python train.py --n_head=6 --n_kv_head=6 --norm="rmsnorm" --positions="rope" --qk_norm=false --attn_scale=0.125 --tie_embeddings=true --init_std_qkv=0.0254 --optimizer="adam_atan2" --beta1=0.9 --beta2=0.98 --warmup_steps=275
MLP neurons of a small language model. Each row is named by its layer, matrix (gate and up: input weights) and neuron, and shows model dimensions 160-223. Each number is 128 + 32 x the weight over its row's rms, rounded and kept within 0 to 255. A neuron's up and down rows have the sign that makes its largest values positive.
After each neuron's rows, "fires in" lists the words (lower case) most often at its 100 highest values on Wikipedia text that the model never trained on.

L2.gate152 [124 112 103  93 149 137 127  95  73 145 170 144 114 119 122 109  91 100 124 124 156  70  81  99  99  80  88  54  55 131 133 124 125  84 148 110 128 115  90 156 117 152 130 158 130 124 153 119 144  93 168 128  96 155 135 148 136 163 186 131 114 173 100 131]
L2.up152 [ 94 173 130 161 133 156 158 115 100 112 181 139  87 135  99 129 122 120  83 142 133  94 104  58  99 157 177 103 152 171 186  75  74  71 171 121 131 108 113 197 136 146 153 157 151 190 161  74 171 102 157 118 111 134 113 131 191  98 154 133 121  91  72 130]
fires in: "been", "not", "also", "later", "never"

L2.gate695 [104 124 148 100 148 135 122  67  83 131 122 120  88 105 123 117 147 148 149 184 159 149 101 115  86 109 128 100 165 139 110 147 120 110  96  74 132  92  75 114 111 162 179 102 170 171 174 118 102  74 142 143 164 155 115 166 156 176 131 120 146 156 111  61]
L2.up695 [158 135 195 207 135 159 126 163  63 145 174 132 150  92 137  75  91 117 127 171 147 124  93 131 170 142 142 110 119  85  84 100 119 124 133 154 172 126 169 128 119 181 145 119 142 146 145 116 151  84 115 112 142 149 166  94 169  77 153 127 176 146 153 107]
fires in: "is", "also", "now"

L3.gate374 [110 112 109 140 132 143 112  71 133 202 131 183 168 132 117 135 107  63  98 156 136 120 109 146 155  89 147 123 108 111  76 126 120 145 108 101 197 145 124 123  82 127 142 146 155 155 115 109 111  81 140 163 159 124 148 163 170  69 112 144 144  94 117 155]
L3.up374 [ 95 142 121 113 137 123  76 135 122 179 115 183 114 156  81 146 134  73  99 168 179 113  57 180 147  89 200 154 141 149 101 134 145 132 115  99 170 158 104 163 118 107 130 108  60 104  69 113 129 110 100 184 151 166 149 163 125 102 159 134 151 140 132  94]
fires in: "up", "down", "off", "upon", "updates"

L2.gate209 [181 140 165 155 149  95 172 120 144 116 120  94  97  86 117 134  65 112 138 158 153 196  99 144 125 112 146 159 112 102 164 164  99 152 148  76 115 167 153 126 153 152  49 131 123 107 141 156 113 108  93 149 100 163  71 117 153  92 146 121 157 144 156 179]
L2.up209 [153 168 148 156 138 101 144  85 161  87  81 157 159 161  86 177 102 132 146 145 125 148 165  88 110 132 198 121  47 108 169 106 129 143 151 133 161 181 123 131 110 110 117 139  70 140 144  67 149 112 166 169 142 163 171  94 135 134 150 125 124 147 131 143]
fires in: "of", "from"

L8.gate904 [120 139 145 128 141 103 134 122 126  78 192 110 144 131 142 137 141 108  91 135 169 161 148 134 124 163 113 121  79  81 106 114  70 109  83 113  69 162 139 114 173  78 115 149 136 131 162  71 173 146 120  96 215 119 108 116 161 136 169 125 120 156 134 126]
L8.up904 [176  78 192 130 126  73 171 139  68 157 131  93 153  82  78 138 179  77 157 106 119 123 141 159 130  90 171 113 162 123 202 204 135 144 109 149  88 142 113 172 103 135 121  84 126  76 122 114 133 129 108 160 164 146  91  78 126 113 173 171 129 146  92 167]
fires in: "for", "best"

L5.gate523 [ 56 103 128 136 178 170 131 122 137 173 127  95 127 135 141 147 131  91 122 150 153 147  90 136 108  63 116  70 106 117  75  63 110  78  96 132 126 147  44 104  32 155 112 175 109 121 132 103 139 121 112  86 170 118 174 139 140 132 135 163 101 116 131 122]
L5.up523 [109 129 141 147 147 156  95 103 108 106 133  81 155  83 131 165 131  94 147 175 169 137 180 169 154 153 149 114 150 118 128 117 133 114 122 140 156 160 109 111  86 113 162  95 113 162  76 140 130 118 118 124 163 137 156 129 123 108  68  87 105 130 171 112]
fires in: "up", "was", "is", "came", "went"

L8.gate609 [131 114 140  63 115 104 130 122 160 115 146  85  38 113 168 103  97  95 127 140 169 123 150 116 126  84 106 123 113  86 133 130 101  79 128 127  86 171  86 132 140  83  93 145 112 122  98 152 136 126 140 158 208 160 124 101 167 135 138 145  77 103 107 101]
L8.up609 [196 125 137  81 136 137 126 148 117  76 141 118  97 118  59 130  87 103 151  90  41 167 117  84 101  73 143 147 103 155 134 165 117  95 162  88 197 171  61 179 114 151 132  86 217 155 143 111 140 182 150 122 103 139 125 109 134 160 155 138 114 105 111 106]
fires in: "of", "for", "s"

L2.gate188 [152 141 130 124 143 159 124  97 150 108 136 116  94 123 146 134 123 115 141 135 183  81 114  73  93 175 167  89 101 143 121 168  78 150 121  93 142 170  82 152 136  93 135 112  99 161 130 187 151 100 135 177 107 143  98 122  97 155 129 138 170 150  71 116]
L2.up188 [146 119 116 106 137 168  95 117 144 114 105 110 127 158 184 172  75 144  62 148 147 141 126  93 142 157 168  96 155  77 162 145 101 176  90 100 164 154 110 125 116 105 111  85 100 134  85 123 164 129 118 148 144 201 147 131 115 133 108 108 188 100  94 163]
fires in: "of", "only", "francisco"

L5.gate312 [ 66  99 148 128 121 165 139  77  96 142 173  78 152 117 165 122 122 173 123 147 156 142 148 168 149 112  91 141 122 146 112 127 155  59 108 165 147 116 146 161 138 105 153 189 133 155 104 105 145 122 157 130 180 140 122 156 151 107 133 168 172 111 156  93]
L5.up312 [ 74 182 131 163 145 127  85 146 203  66  86 123 121 129  92  96 103 195 105 139 166 123  97 221 167 138 146 140 138  96 120 143 104 137 196 144  71 139  97 158 106 146 119 120  94 105 100 117 148 209  83 176 129 193  79 148 127 106  87 174 133 156 108 119]
fires in: "up", "out", "together", "updates"

L2.gate166 [147 110 121 210  78 168 118  56 121 125 118 166 125  70 162 120 125 157 124 139 143 201 164  99  61 104 164 121 181 132 102 121 166 174  83 174 167 147 232  98 119 152 134 135 148 128 169 112  85  69 101  89 112 117 161 130 161 131 116 154  81 130 137 125]
L2.up166 [150 126 159 135 100 100 143 141 121 153  93 173 144  99 132  87 115 168  98 107 145 178  76 151  63 102 142  98 146  98  77 166 151 105 107 176 112  96 183 104 159 125 147 150 154 148 102  41  46 111 140 150 117 189 138 106 175  86 185 158 115 170  92  62]
fires in: "is", "as", "are", "constitution"